{"n_layer": 11, "d_model": 256, "n_head": 4, "n_kv_head": 4, "head_dim": 64, "d_mlp": 704, "vocab_size": 1024, "activation": "geglu", "norm": "rmsnorm", "norm_place": "pre", "norm_eps": 1e-06, "positions": "rope", "rope_base": 2950.0, "rope_fraction": 1.0, "qk_norm": true, "attn_scale": 0.139, "bias": "all", "tie_embeddings": true, "parallel_block": true, "init": "uniform", "init_std_qkv": 0.0217, "init_std_o": 0.00463, "init_std_up": 0.0217, "init_std_down": 0.00463, "optimizer": "adam_atan2", "lr": 0.00194, "beta1": 0.9, "beta2": 0.98, "weight_decay": 0.091, "lr_head": 0.00963, "warmup_steps": 264, "schedule": "wsd", "decay_fraction": 0.787, "decay_shape": "cos", "final_lr_fraction": 0.05, "batch_tokens": 32768, "seq_len": 256, "doc_mask": true, "train_tokens": 170300000, "steps": 5198, "dataset": "wikipedia_en"}
MLP neurons of a small language model. Each row is named by its layer, matrix (gate and up: input weights) and neuron, and shows model dimensions 64-191. Each number is 50 + 10 x the weight over its row's rms, rounded and kept within 0 to 99. A neuron's up and down rows have the sign that makes its largest values positive.
After each neuron's rows, "fires in" lists the words (lower case) most often at its 100 highest values on Wikipedia text that the model never trained on; "fires after" lists the tokens most often just before its 100 highest values on Wikipedia text that the model never trained on.

L8.gate0:47 50 16 53 38 59 54 68 52 55 69 45 25 59 50 40 52 62 52 43 51 48 52 51 43 55 44 46 55 41 60 38 45 50 50 62 35 60 56 64 49 60 57 39 42 53 44 36 44 49 42 58 46 44 45 44 35 52 50 60 50 54 36 52 43 52 52 42 33 51 67 54 49 39 56 58 31 68 62 45 56 63 28 55 61 49 61 45 48 48 49 37 54 49 55 46 49 55 45 64 51 56 53 51 58 46 41 45 45 59 66 50 63 33 42 72 65 36 37 56 52 42 50 56 58 48 56 46
L8.up0:44 52 39 53 40 39 46 52 62 47 51 49 32 47 57 39 48 52 58 50 38 64 63 66 46 39 47 56 42 39 73 43 44 50 43 65 44 71 59 54 36 54 64 42 53 39 54 33 61 45 35 50 46 54 54 63 51 30 32 51 73 67 49 56 58 65 29 45 49 24 64 69 54 51 39 35 40 46 50 69 54 50 47 45 51 56 39 46 41 49 51 50 57 50 54 53 35 57 59 49 43 57 39 52 53 50 56 43 57 44 52 63 63 51 56 60 62 43 60 54 50 53 52 60 45 40 35 42
fires in: "the", "northern", "southern", "football", "recognized"
fires after: "ort", " was", "ou", " is", " rec", " un"

L2.gate249:51 48 47 58 44 59 65 29 52 44 38 39 49 41 41 42 57 53 53 60 47 58 60 55 51 54 35 53 54 51 49 42 60 51 63 52 40 46 44 55 40 36 32 44 49 53 48 33 37 44 31 53 57 47 48 48 23 33 46 55 56 57 45 46 65 46 54 47 45 56 58 49 61 30 52 35 53 46 61 43 38 60 51 35 66 49 46 30 55 46 51 65 40 51 68 37 59 48 42 40 51 58 65 45 66 47 33 50 49 34 35 51 57 48 52 38 38 59 47 38 60 42 75 43 45 48 69 59
L2.up249:48 56 58 42 60 65 48 48 51 44 39 45 55 32 41 62 46 47 34 55 41 51 46 41 39 50 48 50 51 58 73 62 63 43 51 61 44 63 50 45 43 52 34 58 51 58 37 41 47 37 50 76 55 38 37 61 40 47 49 61 56 51 73 53 50 90 41 47 41 42 48 47 46 51 41 49 55 47 54 57 40 64 58 28 48 62 46 43 34 61 48 73 54 53 49 59 43 36 50 29 60 52 57 37 50 36 58 27 55 36 37 42 46 46 64 54 63 42 44 44 48 50 54 53 62 53 68 43
fires in: "court", "journal", "lacour", "mixed", "premier", "journey"
fires after: " J", " C", "m", " j", "C", " m"

L6.gate566:63 47 47 39 29 68 65 66 58 43 52 50 26 45 56 50 64 66 47 49 46 53 49 36 52 59 46 50 58 40 39 26 38 60 37 47 41 48 44 62 62 49 52 50 44 57 57 42 48 53 52 44 50 59 45 56 67 45 53 61 36 38 43 50 65 42 41 61 59 59 56 44 49 48 63 59 43 65 50 58 44 63 40 43 37 61 52 38 33 56 68 62 60 55 44 49 40 51 40 59 55 56 67 40 51 42 54 67 49 58 37 41 48 53 41 54 71 33 47 66 66 45 58 62 59 36 67 55
L6.up566:45 39 50 62 58 51 24 52 40 52 54 53 63 51 36 28 54 46 50 55 60 53 65 59 44 63 53 52 34 50 59 50 50 38 58 51 58 43 50 37 23 62 62 66 61 52 31 52 35 58 49 39 56 51 41 46 44 51 47 15 57 56 39 66 47 69 58 63 56 28 54 66 54 50 63 50 48 60 43 38 49 45 37 56 58 48 34 62 43 47 32 38 65 58 47 70 41 41 42 57 40 45 40 58 64 44 52 50 52 57 50 55 53 58 63 61 40 59 32 31 41 69 50 56 51 51 43 48
fires in: "southern", "primary", "australia", "secondary", "australian", "northern"
fires after: "ust", "ou", "im", "ond", "ort"

L2.gate310:56 29 34 52 47 53 71 40 64 51 40 55 59 46 59 56 43 66 47 42 50 59 50 62 36 61 57 47 52 48 50 40 49 49 37 36 46 59 39 38 57 42 38 46 53 64 60 55 47 49 35 26 55 47 50 35 59 62 46 70 57 49 43 43 46 37 51 51 52 52 27 66 59 55 66 39 56 52 40 51 27 60 49 47 49 63 48 30 50 64 52 50 60 73 45 48 49 56 40 44 34 52 65 39 50 49 59 23 38 28 45 43 63 54 47 41 45 29 42 77 48 46 59 50 47 54 47 56
L2.up310:54 45 59 50 44 40 49 43 56 55 41 35 54 45 53 30 57 58 52 46 63 55 66 71 55 40 62 40 52 38 57 48 55 42 29 46 49 48 50 54 56 59 40 46 63 30 35 40 38 37 44 31 62 76 56 40 49 47 58 56 44 68 57 45 67 55 54 53 45 39 26 57 80 51 56 35 49 51 37 41 38 51 59 57 58 39 40 61 58 29 52 53 75 56 60 48 36 54 43 60 40 64 62 59 49 49 40 44 57 44 52 34 51 69 49 41 52 46 46 51 46 25 58 37 48 34 42 52
fires in: "four", "five", "fifth", "fourth", "7"
fires after: " f", " F", " h", " |", "F", "ubl"

L2.gate26:49 67 53 43 51 43 59 49 56 36 35 63 34 46 48 29 44 64 57 42 42 55 44 71 48 47 50 42 44 44 33 45 56 65 38 33 26 54 40 59 41 39 34 51 53 49 59 41 69 22 44 57 56 41 60 58 51 48 39 38 53 41 36 64 57 48 47 48 43 53 46 56 57 57 59 37 44 60 66 41 44 58 53 38 41 48 53 44 41 60 44 61 34 33 43 50 46 40 51 49 52 52 41 48 57 39 35 55 44 57 65 49 44 42 61 47 63 46 35 38 64 44 55 45 58 40 55 62
L2.up26:63 62 56 34 60 52 50 64 73 47 49 50 49 53 33 40 58 35 51 55 51 30 53 33 75 53 49 62 48 44 49 45 58 47 45 46 33 55 69 43 50 57 56 56 44 57 40 43 46 32 52 61 54 53 63 46 38 49 37 47 54 57 51 40 53 46 50 41 38 62 54 56 66 59 42 49 46 58 47 44 47 57 38 35 40 50 49 31 36 55 58 35 44 60 64 52 42 49 46 36 51 53 61 56 50 46 37 42 65 50 48 58 41 35 60 52 30 51 50 47 42 37 45 47 67 56 40 48
fires in: "through", "length", "throughout", "line", "engineering"
fires after: " th", " l", " ", " L", " Th"

L2.gate496:46 54 40 56 38 47 41 48 62 51 73 53 50 40 50 47 64 57 52 52 61 56 54 57 44 51 71 48 57 53 61 48 51 60 43 44 42 50 43 44 60 44 63 42 63 46 50 64 55 49 42 43 41 51 37 42 57 62 29 48 51 43 51 38 55 48 57 64 69 29 53 50 45 32 53 56 66 41 35 47 47 57 59 36 52 54 51 53 57 46 34 55 32 49 56 72 57 50 36 68 55 49 48 34 52 54 42 47 39 48 41 44 37 32 52 58 47 66 56 57 45 58 56 60 63 53 45 46
L2.up496:54 38 51 48 42 38 56 43 66 46 58 42 41 64 45 45 47 53 38 41 41 63 51 64 51 40 46 35 64 45 41 59 64 43 34 41 51 51 27 60 59 38 52 66 38 40 25 61 37 41 47 36 55 51 44 39 59 66 44 63 72 38 34 52 73 52 36 31 41 32 36 70 61 35 59 40 68 59 50 61 59 30 62 55 66 42 55 50 43 57 43 52 50 60 54 46 43 38 28 58 55 57 47 62 55 45 39 58 43 58 47 48 40 53 47 36 46 57 69 51 44 41 51 65 56 49 41 47
fires in: "this", "his", "raised", "episode"
fires after: " Th", " H", " ra", "h", "p"

L5.gate283:54 68 51 39 41 50 56 53 52 47 72 63 59 56 48 57 72 56 41 56 56 50 50 59 46 54 55 46 35 54 63 43 54 62 48 50 41 33 34 58 61 42 44 43 44 84 53 47 62 43 38 51 71 51 35 60 47 68 55 68 50 33 47 40 44 40 48 36 46 51 63 54 52 44 42 44 73 60 61 38 49 49 40 43 59 46 45 33 62 56 53 61 47 40 53 44 39 43 32 65 34 39 44 47 72 56 33 61 39 76 59 58 44 53 59 44 64 60 59 41 48 47 63 70 65 55 46 60
L5.up283:53 45 63 45 47 56 43 53 65 53 55 67 70 57 56 67 71 58 32 51 64 53 45 56 33 47 51 56 56 55 61 37 48 54 41 56 56 44 28 54 50 36 32 62 34 72 44 61 58 52 52 47 67 49 39 43 52 56 53 48 52 38 49 59 62 39 40 38 37 56 54 61 49 54 54 50 60 63 60 30 40 46 32 28 63 32 38 45 51 61 60 61 34 63 43 58 38 58 55 57 41 43 37 53 64 62 45 44 61 62 60 61 49 49 60 42 66 53 49 34 40 53 68 57 66 58 47 47
fires in: "film", "group", "team", "band", "island", "book"
fires after: " the", " gr", " b", " The", " is", "iss"

L8.gate149:50 62 36 50 53 51 50 37 46 45 51 49 48 51 24 44 43 42 53 58 46 40 35 50 51 49 50 47 61 50 37 43 78 53 49 47 58 58 47 37 54 51 17 53 39 59 47 45 61 41 38 60 43 20 54 53 44 58 51 73 43 44 28 60 61 44 31 43 43 35 40 66 52 62 36 49 33 60 38 67 39 46 38 33 65 44 50 43 52 68 49 53 35 34 45 37 48 47 52 35 56 55 49 40 57 47 50 57 65 60 50 46 29 48 46 46 58 49 58 38 49 40 61 63 54 47 52 61
L8.up149:50 48 45 48 36 46 54 55 48 50 43 44 48 50 44 59 50 56 51 57 36 44 33 56 67 71 59 64 50 54 51 47 55 17 44 68 66 40 58 70 54 59 70 52 39 37 37 69 49 55 68 60 46 53 40 49 41 41 68 35 49 68 47 69 56 42 30 64 30 52 37 39 47 64 51 48 73 54 58 55 55 53 59 54 59 51 53 72 43 51 51 65 53 49 47 46 51 58 48 38 49 37 57 75 48 46 53 33 54 59 38 41 39 45 59 50 64 48 53 48 36 33 60 54 48 46 51 56
fires in: "of", "another", "among", "together"
fires after: " one", "m", " an", "g", " al", "ome"

L6.gate701:51 31 50 56 46 54 54 56 57 31 40 54 47 43 61 37 63 57 48 54 45 61 21 60 46 55 33 40 42 30 53 49 55 46 46 54 39 47 62 54 32 33 35 39 51 50 47 48 52 58 37 62 42 32 44 43 71 60 41 49 50 45 42 43 52 67 41 39 38 47 29 54 56 60 50 45 38 41 57 39 46 53 49 58 50 57 43 50 54 56 56 47 34 51 63 39 46 60 62 43 50 76 65 35 57 23 51 39 44 62 56 40 50 46 58 36 67 54 49 36 44 40 60 53 41 35 64 49
L6.up701:62 44 40 58 52 46 64 48 37 58 52 72 43 59 37 38 66 66 41 48 43 46 45 52 57 57 33 58 65 45 59 55 60 61 41 70 62 50 39 46 74 61 34 42 57 47 51 59 44 37 55 62 50 46 51 58 60 38 81 60 55 67 55 36 45 47 55 50 62 47 47 41 63 57 47 43 50 56 55 43 60 52 37 65 65 46 53 38 52 25 53 52 66 65 59 37 51 61 49 64 51 56 66 58 58 45 48 52 53 52 31 51 47 63 49 47 54 29 52 54 70 55 73 50 48 57 53 35
fires in: "of", "fifth", "four", "few", "football"
fires after: " one", " F", " f", "al", "ber", "A"

L5.gate327:44 60 47 53 42 51 47 53 57 46 58 58 44 68 54 62 48 59 29 55 62 29 65 49 35 48 45 47 26 43 52 31 57 63 48 59 39 45 37 61 54 55 46 35 46 56 67 52 21 38 36 51 59 37 42 61 40 64 59 71 48 44 38 60 56 40 47 44 52 56 59 43 57 40 51 41 48 60 53 68 49 51 54 41 50 56 50 37 37 62 62 37 31 53 61 46 43 41 53 68 59 48 52 41 59 45 39 43 57 36 77 57 59 52 33 47 67 59 34 68 46 58 62 71 68 51 50 58
L5.up327:57 56 51 70 56 50 50 46 41 34 47 58 40 67 58 61 62 57 30 42 61 52 56 36 47 50 32 45 42 39 48 38 72 63 49 63 45 56 45 51 45 58 50 42 39 50 60 53 26 48 54 34 54 29 57 48 56 43 62 59 42 47 45 46 49 32 43 37 56 34 42 54 36 42 51 42 57 75 39 53 39 49 52 50 58 49 44 58 38 66 71 38 47 71 51 55 53 37 54 56 51 58 52 49 39 47 63 61 60 52 70 61 48 44 35 32 68 56 45 54 55 36 54 66 36 42 47 33
fires in: "he", "she"
fires after: ".", "s.", ")."

L2.gate57:61 45 37 49 39 50 52 28 33 45 47 47 65 63 59 61 36 56 66 62 51 55 44 84 49 57 64 53 53 45 32 62 39 57 43 61 37 44 47 58 35 27 34 44 63 66 48 49 58 49 47 50 40 46 47 36 42 68 43 52 63 39 39 63 49 38 62 41 61 56 39 49 55 53 45 54 51 53 58 58 51 63 44 55 42 77 57 28 52 68 48 69 46 57 47 64 55 64 41 65 41 32 39 45 56 58 39 49 30 54 63 38 53 58 54 42 56 51 37 44 54 69 60 35 49 46 38 56
L2.up57:66 37 44 46 56 67 60 46 40 52 39 70 42 70 40 47 54 50 36 56 47 53 54 45 45 46 48 62 55 36 40 59 20 40 22 45 46 59 56 33 46 54 58 51 46 51 48 43 56 54 44 52 49 60 52 50 48 34 46 47 49 49 47 41 58 31 53 58 40 48 43 40 62 45 49 46 44 49 65 46 51 54 51 44 59 58 65 43 48 35 49 63 60 41 41 38 66 40 58 54 30 64 52 59 49 62 36 60 57 36 51 15 51 53 47 47 54 51 63 66 49 61 54 57 53 75 47 45
fires in: "2000", "2002", "2005", "2007", "2006", "2020"
fires after: " (2", "–2", " 20", "20", "2", "ational"

L5.gate254:50 57 59 45 49 55 63 36 46 62 70 55 52 50 62 64 59 50 52 68 41 54 47 60 66 73 36 59 36 36 41 22 42 59 47 52 44 53 48 63 60 50 47 44 47 52 79 55 54 36 43 62 49 54 41 45 60 48 45 52 44 36 41 55 52 51 62 43 49 48 58 52 43 45 50 48 60 58 50 56 43 48 50 50 45 60 42 46 50 69 62 71 35 53 54 25 36 44 55 55 52 50 53 25 53 35 56 58 45 49 46 47 49 65 47 38 48 57 47 49 58 62 68 53 54 30 54 43
L5.up254:57 54 52 50 58 35 45 34 46 52 61 49 39 43 66 64 56 49 59 48 59 59 37 56 52 67 47 54 32 36 62 41 50 58 55 58 48 51 51 39 43 50 50 48 47 49 52 46 38 47 48 55 57 41 59 53 52 50 45 56 56 54 45 67 51 47 52 37 32 50 45 62 40 58 45 52 70 55 48 39 36 60 55 46 64 45 38 62 54 64 65 52 41 53 56 43 52 57 54 58 67 34 50 41 70 49 39 67 56 59 60 45 43 64 42 54 56 63 80 56 27 54 61 38 49 44 43 41
fires in: "he", "it", "italy"
fires after: ".", "s.", "I", "-", " T", ")."

L8.gate200:44 56 46 69 55 70 43 56 67 47 40 49 43 42 41 52 61 60 34 41 53 57 46 65 66 52 48 51 46 42 50 44 58 55 57 53 52 41 26 73 38 34 35 61 48 47 65 60 32 53 44 58 60 50 26 48 53 60 54 40 53 45 43 51 35 56 54 48 56 57 43 42 65 37 68 54 51 58 49 46 53 55 61 45 54 47 48 48 49 22 37 38 29 45 49 48 27 41 49 78 43 33 39 48 53 51 38 51 59 39 48 59 59 49 59 37 63 55 39 44 56 64 63 58 50 42 61 65
L8.up200:52 40 38 50 57 60 52 48 54 45 59 26 46 44 28 48 77 58 45 49 49 48 40 45 57 46 47 53 50 34 59 50 50 57 51 52 56 62 46 67 57 48 53 53 30 44 43 57 56 49 47 55 59 32 67 46 44 57 53 45 58 52 44 58 63 33 52 62 43 61 51 56 59 48 50 39 45 57 44 42 34 59 46 48 59 51 48 58 39 55 48 54 37 38 54 35 42 42 40 63 51 53 36 55 28 56 37 42 36 70 45 54 52 33 49 27 36 51 39 50 55 57 45 65 50 22 62 47
fires in: "these", "no", "so", "now", "also", "such"
fires after: " the", " s", " n", " is"

L2.gate674:52 63 54 37 40 67 43 48 46 50 60 50 71 52 56 52 55 70 45 55 50 39 59 59 44 58 60 56 41 42 41 17 55 24 44 49 42 39 45 51 59 52 25 62 60 47 49 46 55 38 49 68 56 47 52 43 37 60 53 58 37 54 38 54 53 57 65 55 54 51 40 48 64 44 60 46 73 67 64 61 60 70 41 37 54 64 62 55 44 45 51 66 48 64 64 54 41 63 44 41 58 52 47 32 49 39 57 37 49 66 51 40 56 51 57 54 64 64 34 38 53 43 40 55 49 47 45 52
L2.up674:50 37 45 50 57 70 58 47 56 53 54 43 51 45 52 42 42 37 51 76 42 49 57 43 29 63 52 58 52 50 46 38 45 34 65 48 51 54 36 43 63 26 76 53 64 48 53 45 59 39 64 43 52 70 54 46 44 40 61 49 47 41 68 61 29 48 44 53 55 55 43 42 54 54 46 56 42 37 34 58 54 55 39 47 40 64 43 52 69 57 30 64 52 65 46 56 57 52 62 65 62 46 47 43 29 46 42 58 56 65 41 45 70 58 49 39 56 57 58 41 46 57 50 47 55 53 61 47
fires in: "league", "java", "japan", "billboard", "journal", "harvard"
fires after: " Le", " J", "u", "v", "o", " le"

L2.gate90:40 42 44 48 24 69 41 50 51 64 56 54 48 42 51 42 52 50 45 56 90 61 57 41 36 47 68 63 45 53 46 35 61 47 46 57 33 56 26 53 46 55 40 52 31 54 62 47 54 46 39 50 62 55 60 53 43 66 33 61 46 54 53 42 70 44 64 58 47 47 39 55 59 49 51 62 49 49 41 42 46 50 53 50 58 52 46 47 42 58 35 49 55 51 59 47 46 51 41 46 69 37 43 38 44 54 41 57 52 44 51 44 43 45 48 49 60 55 57 41 55 33 52 44 59 65 47 47
L2.up90:39 60 59 60 52 53 52 29 28 50 61 46 37 57 50 40 41 53 59 45 53 60 63 48 45 48 67 59 40 53 47 53 42 60 63 58 48 55 50 42 43 29 53 52 34 53 55 53 61 57 44 47 56 64 47 54 44 51 67 50 51 52 69 66 57 63 58 53 41 49 51 55 43 29 46 59 49 44 45 59 44 35 62 56 57 45 60 57 54 46 32 51 52 38 50 47 64 38 46 52 38 45 60 42 52 55 43 49 65 49 58 50 49 43 47 37 49 46 47 56 53 53 42 46 38 51 43 52
fires in: "team", "club", "organizations", "constitution", "teammates", "stadium"
fires after: " cl", "ut", "a", "iz", " ass"

L6.gate642:69 64 32 58 31 56 67 30 44 47 48 51 60 50 50 38 56 58 38 48 76 71 40 50 31 49 45 57 46 43 37 43 57 59 50 36 40 46 53 51 74 49 42 40 43 67 58 64 35 65 47 38 63 36 68 62 54 60 52 44 65 54 28 49 60 47 44 47 45 49 33 44 52 53 70 45 66 47 31 55 52 58 46 58 60 39 54 36 42 63 42 49 54 52 59 48 27 55 34 52 68 46 46 46 45 26 61 56 60 37 54 71 43 62 39 30 50 68 64 48 40 36 65 62 58 64 45 54
L6.up642:61 62 54 50 49 42 52 46 49 45 55 32 66 53 40 50 66 55 42 40 50 48 53 46 40 65 71 52 41 47 61 47 52 56 50 33 36 60 39 71 43 52 34 46 36 32 55 45 41 59 48 60 63 55 49 39 53 54 60 57 55 48 61 52 32 28 37 28 52 68 54 50 49 51 57 37 46 38 69 71 57 43 59 46 50 55 59 48 33 42 45 51 60 44 50 35 56 31 58 51 56 46 41 59 38 34 55 55 43 46 41 49 64 60 54 43 53 41 71 64 34 51 58 46 47 61 47 49
fires in: "he", "she", "they"
fires after: ",", "H", " The", " where", " when", "."

L8.gate388:57 48 59 41 35 42 66 39 53 38 33 55 54 50 57 43 59 60 49 57 32 62 41 69 39 55 43 37 27 64 65 42 50 68 66 38 55 39 76 39 45 64 59 55 52 50 44 33 65 44 33 44 51 41 45 54 48 62 50 61 35 45 42 52 33 59 70 52 39 50 57 47 76 54 53 54 40 63 48 51 39 45 55 49 60 43 41 45 47 61 58 49 59 54 46 49 45 40 45 38 65 55 67 25 48 43 37 65 37 39 51 42 46 58 63 47 53 52 49 52 59 51 42 55 68 54 53 46
L8.up388:51 47 43 40 42 44 69 40 61 39 49 46 37 51 34 62 67 42 62 47 41 64 41 39 44 54 49 40 38 57 50 52 42 39 60 36 42 60 57 56 54 52 53 42 59 50 44 44 61 63 41 43 35 56 64 43 40 43 58 50 51 43 54 26 52 37 69 38 65 56 47 31 52 52 40 44 45 38 66 55 74 60 54 62 43 51 41 49 37 53 59 52 51 41 27 46 40 43 45 46 56 59 35 40 39 42 59 57 37 61 65 40 50 49 60 57 53 43 54 72 58 50 41 54 36 17 46 45
fires in: "as", "because", "due", "think", "distinct", "while"
fires after: " d", "a", ",", " th", "s,", " wh"

L6.gate513:48 43 45 51 45 50 46 57 61 36 47 58 62 37 57 38 37 45 51 55 51 51 57 49 59 52 40 55 54 51 56 33 63 42 50 43 44 41 48 43 58 51 60 49 47 38 54 41 45 35 40 61 62 63 39 52 38 56 63 49 54 58 34 56 40 53 52 53 40 54 30 46 70 47 60 60 63 39 55 53 44 54 41 22 48 53 35 49 57 42 60 61 36 27 63 61 41 34 49 46 52 62 62 44 66 46 39 49 38 31 37 49 47 36 37 31 36 42 62 46 58 56 48 55 53 39 65 77
L6.up513:46 45 62 57 37 41 40 68 50 34 46 50 65 49 53 44 67 37 53 61 54 62 45 49 52 54 48 44 42 66 60 32 50 44 52 35 47 37 51 38 50 11 46 66 69 51 43 47 58 46 48 53 54 58 43 51 33 51 51 56 49 49 40 54 48 64 44 50 28 52 34 40 53 72 55 59 54 42 40 53 46 49 46 49 35 52 30 51 61 33 53 55 18 23 40 57 47 38 57 38 36 62 46 41 48 39 62 56 63 42 43 41 55 36 38 56 36 52 52 46 56 47 61 41 53 47 60 59
fires in: "the", "journal", "journey", "japan"
fires after: " J", " at", " d", " j", " as", " ind"

L2.gate46:58 41 37 58 38 55 58 45 49 60 68 55 56 39 37 52 53 47 52 60 59 57 65 54 30 54 59 56 46 58 52 41 46 75 53 58 38 57 43 57 63 47 41 69 41 65 59 28 50 58 45 67 45 45 57 63 55 53 34 65 33 54 51 36 54 46 52 68 53 42 44 55 57 28 57 42 47 46 56 31 45 57 46 51 46 48 59 61 45 61 57 56 49 32 44 48 55 41 52 56 31 55 36 44 56 44 60 66 62 39 58 43 49 59 64 70 56 52 49 56 34 62 53 62 52 54 39 54
L2.up46:69 55 49 43 37 45 51 64 58 66 49 54 72 59 53 41 69 39 49 50 62 46 69 54 53 41 67 53 75 51 65 44 33 66 31 54 37 58 33 51 53 30 33 61 56 47 37 50 40 54 46 46 51 59 52 54 56 46 56 55 35 51 52 48 54 42 59 63 60 44 59 63 51 33 58 52 54 47 54 46 51 41 40 50 39 53 59 55 47 37 36 58 48 30 55 41 54 56 45 65 33 68 57 56 51 57 55 39 68 59 56 33 64 50 51 55 35 56 27 46 49 51 55 59 54 51 42 43
fires in: "series", "film", "team", "films"
fires after: " s", " the", " S", " The"

L2.gate603:58 56 55 42 23 62 45 62 57 49 43 61 56 30 46 40 51 62 51 48 60 50 55 58 43 57 58 62 43 40 28 29 46 65 41 56 52 62 64 54 38 50 47 42 36 65 46 50 51 58 45 59 60 44 62 48 41 64 58 44 36 48 36 43 41 55 60 60 55 57 38 45 65 46 59 55 52 60 50 33 72 76 67 37 32 67 53 41 54 48 40 62 63 56 46 35 45 41 41 52 46 50 58 47 54 47 41 55 38 56 56 43 52 77 48 58 59 54 49 53 60 51 50 59 55 46 44 59
L2.up603:59 63 37 38 41 58 67 37 32 50 59 51 34 67 39 46 47 43 43 61 35 47 57 50 58 61 67 46 46 38 57 48 35 41 48 52 38 52 61 57 52 55 55 63 62 51 38 42 62 54 41 64 60 59 33 53 32 48 60 43 55 51 16 71 49 52 50 52 47 56 48 56 47 53 41 50 35 60 44 60 49 50 43 45 61 48 51 64 41 51 59 58 43 51 38 38 62 48 49 64 24 51 54 47 52 41 57 47 54 65 41 45 63 48 42 56 47 52 60 38 45 41 51 53 32 61 54 46
fires in: "2000", "town", "manager", "2020", "management", "2019"
fires after: "an", " to", "20", " 20", " 19", " (2"

L5.gate30:67 53 42 52 45 52 61 55 48 47 64 48 56 34 48 37 62 61 40 67 64 68 60 45 47 59 44 45 50 52 41 31 47 46 40 53 32 33 49 46 55 43 36 51 43 54 53 41 34 63 40 52 52 34 48 43 48 55 58 29 45 44 39 36 39 38 39 58 64 64 44 38 73 34 46 54 56 44 52 56 33 40 21 52 67 44 51 56 66 54 51 30 51 52 53 49 50 30 50 59 43 63 44 49 51 43 61 56 37 51 72 56 50 47 45 43 49 68 51 49 30 66 57 65 70 51 44 48
L5.up30:68 46 43 75 39 35 55 63 46 44 58 34 62 44 51 33 60 56 57 59 66 59 44 58 39 50 50 57 45 61 34 38 56 57 57 46 35 55 56 51 60 35 61 49 52 62 53 37 60 60 38 45 38 42 61 38 53 41 23 37 47 44 43 45 41 54 38 40 47 64 58 53 32 49 54 62 52 48 33 50 50 57 40 62 53 53 40 45 40 58 50 49 50 43 38 37 51 35 66 56 50 51 50 51 42 41 73 61 43 51 57 32 54 64 62 55 63 66 38 54 25 46 60 51 45 31 42 33
fires in: "it"
fires after: ".", ",", " that", " and", "s."

L2.gate308:53 60 41 36 35 51 34 49 66 59 57 52 55 52 61 32 49 57 46 62 58 51 49 72 62 59 56 51 39 37 68 40 44 57 46 45 38 53 39 59 62 41 46 52 56 44 66 41 35 47 40 37 57 51 66 65 38 66 51 42 44 47 44 52 52 40 55 71 55 58 44 56 59 57 54 44 68 41 58 63 44 73 52 56 40 50 65 49 51 47 44 69 50 38 38 36 20 56 42 59 62 48 57 34 61 74 46 58 48 52 49 52 45 55 63 56 45 52 47 48 42 42 60 39 41 40 42 47
L2.up308:49 52 66 37 42 54 54 48 21 45 49 53 46 53 38 37 47 51 46 51 61 51 38 23 41 63 54 45 39 48 56 51 57 49 60 54 58 61 57 45 48 49 45 53 53 52 41 37 41 56 51 47 56 42 55 44 36 51 59 58 45 44 52 66 35 54 74 47 41 44 58 45 46 40 43 62 41 38 52 52 48 46 49 43 68 58 51 72 53 39 49 49 49 32 39 46 52 52 57 56 22 52 55 47 47 59 38 63 37 62 49 73 48 39 41 51 50 36 52 57 54 57 47 42 58 66 62 49
fires in: "club", "held", "clubs", "industry", "started"
fires after: " cl", " he", " Cl", "st", " ind", " st"

L2.gate247:57 45 39 48 35 48 60 44 49 38 61 58 61 42 34 37 51 42 38 58 50 50 65 53 57 51 56 54 47 17 57 47 44 39 37 54 45 52 57 56 55 38 70 49 58 56 72 47 40 49 44 50 31 36 53 48 68 49 60 39 44 47 49 32 35 51 67 53 48 40 46 58 40 55 63 68 52 32 35 71 65 53 43 37 47 57 52 50 68 40 49 50 44 56 50 41 68 44 51 62 48 57 50 43 63 56 25 54 45 51 48 37 54 54 57 34 53 64 32 47 44 46 38 61 58 43 51 43
L2.up247:38 46 44 45 49 30 55 54 55 48 53 46 35 50 39 44 53 44 55 46 49 40 53 42 47 54 43 49 46 70 59 48 62 61 57 47 55 45 35 56 42 40 41 28 45 53 42 34 42 52 51 57 54 48 59 41 51 33 29 57 49 70 59 38 33 48 58 30 47 61 47 52 43 63 53 45 43 37 44 70 56 56 58 45 61 53 61 67 56 49 48 48 47 45 43 58 51 32 40 56 57 39 54 42 59 44 56 46 42 46 61 27 66 54 56 45 57 39 51 51 48 49 61 46 51 34 41 50
fires in: "until", "she", "chronology", "effect"
fires after: "t", " e", ".", "r", "ron", "s."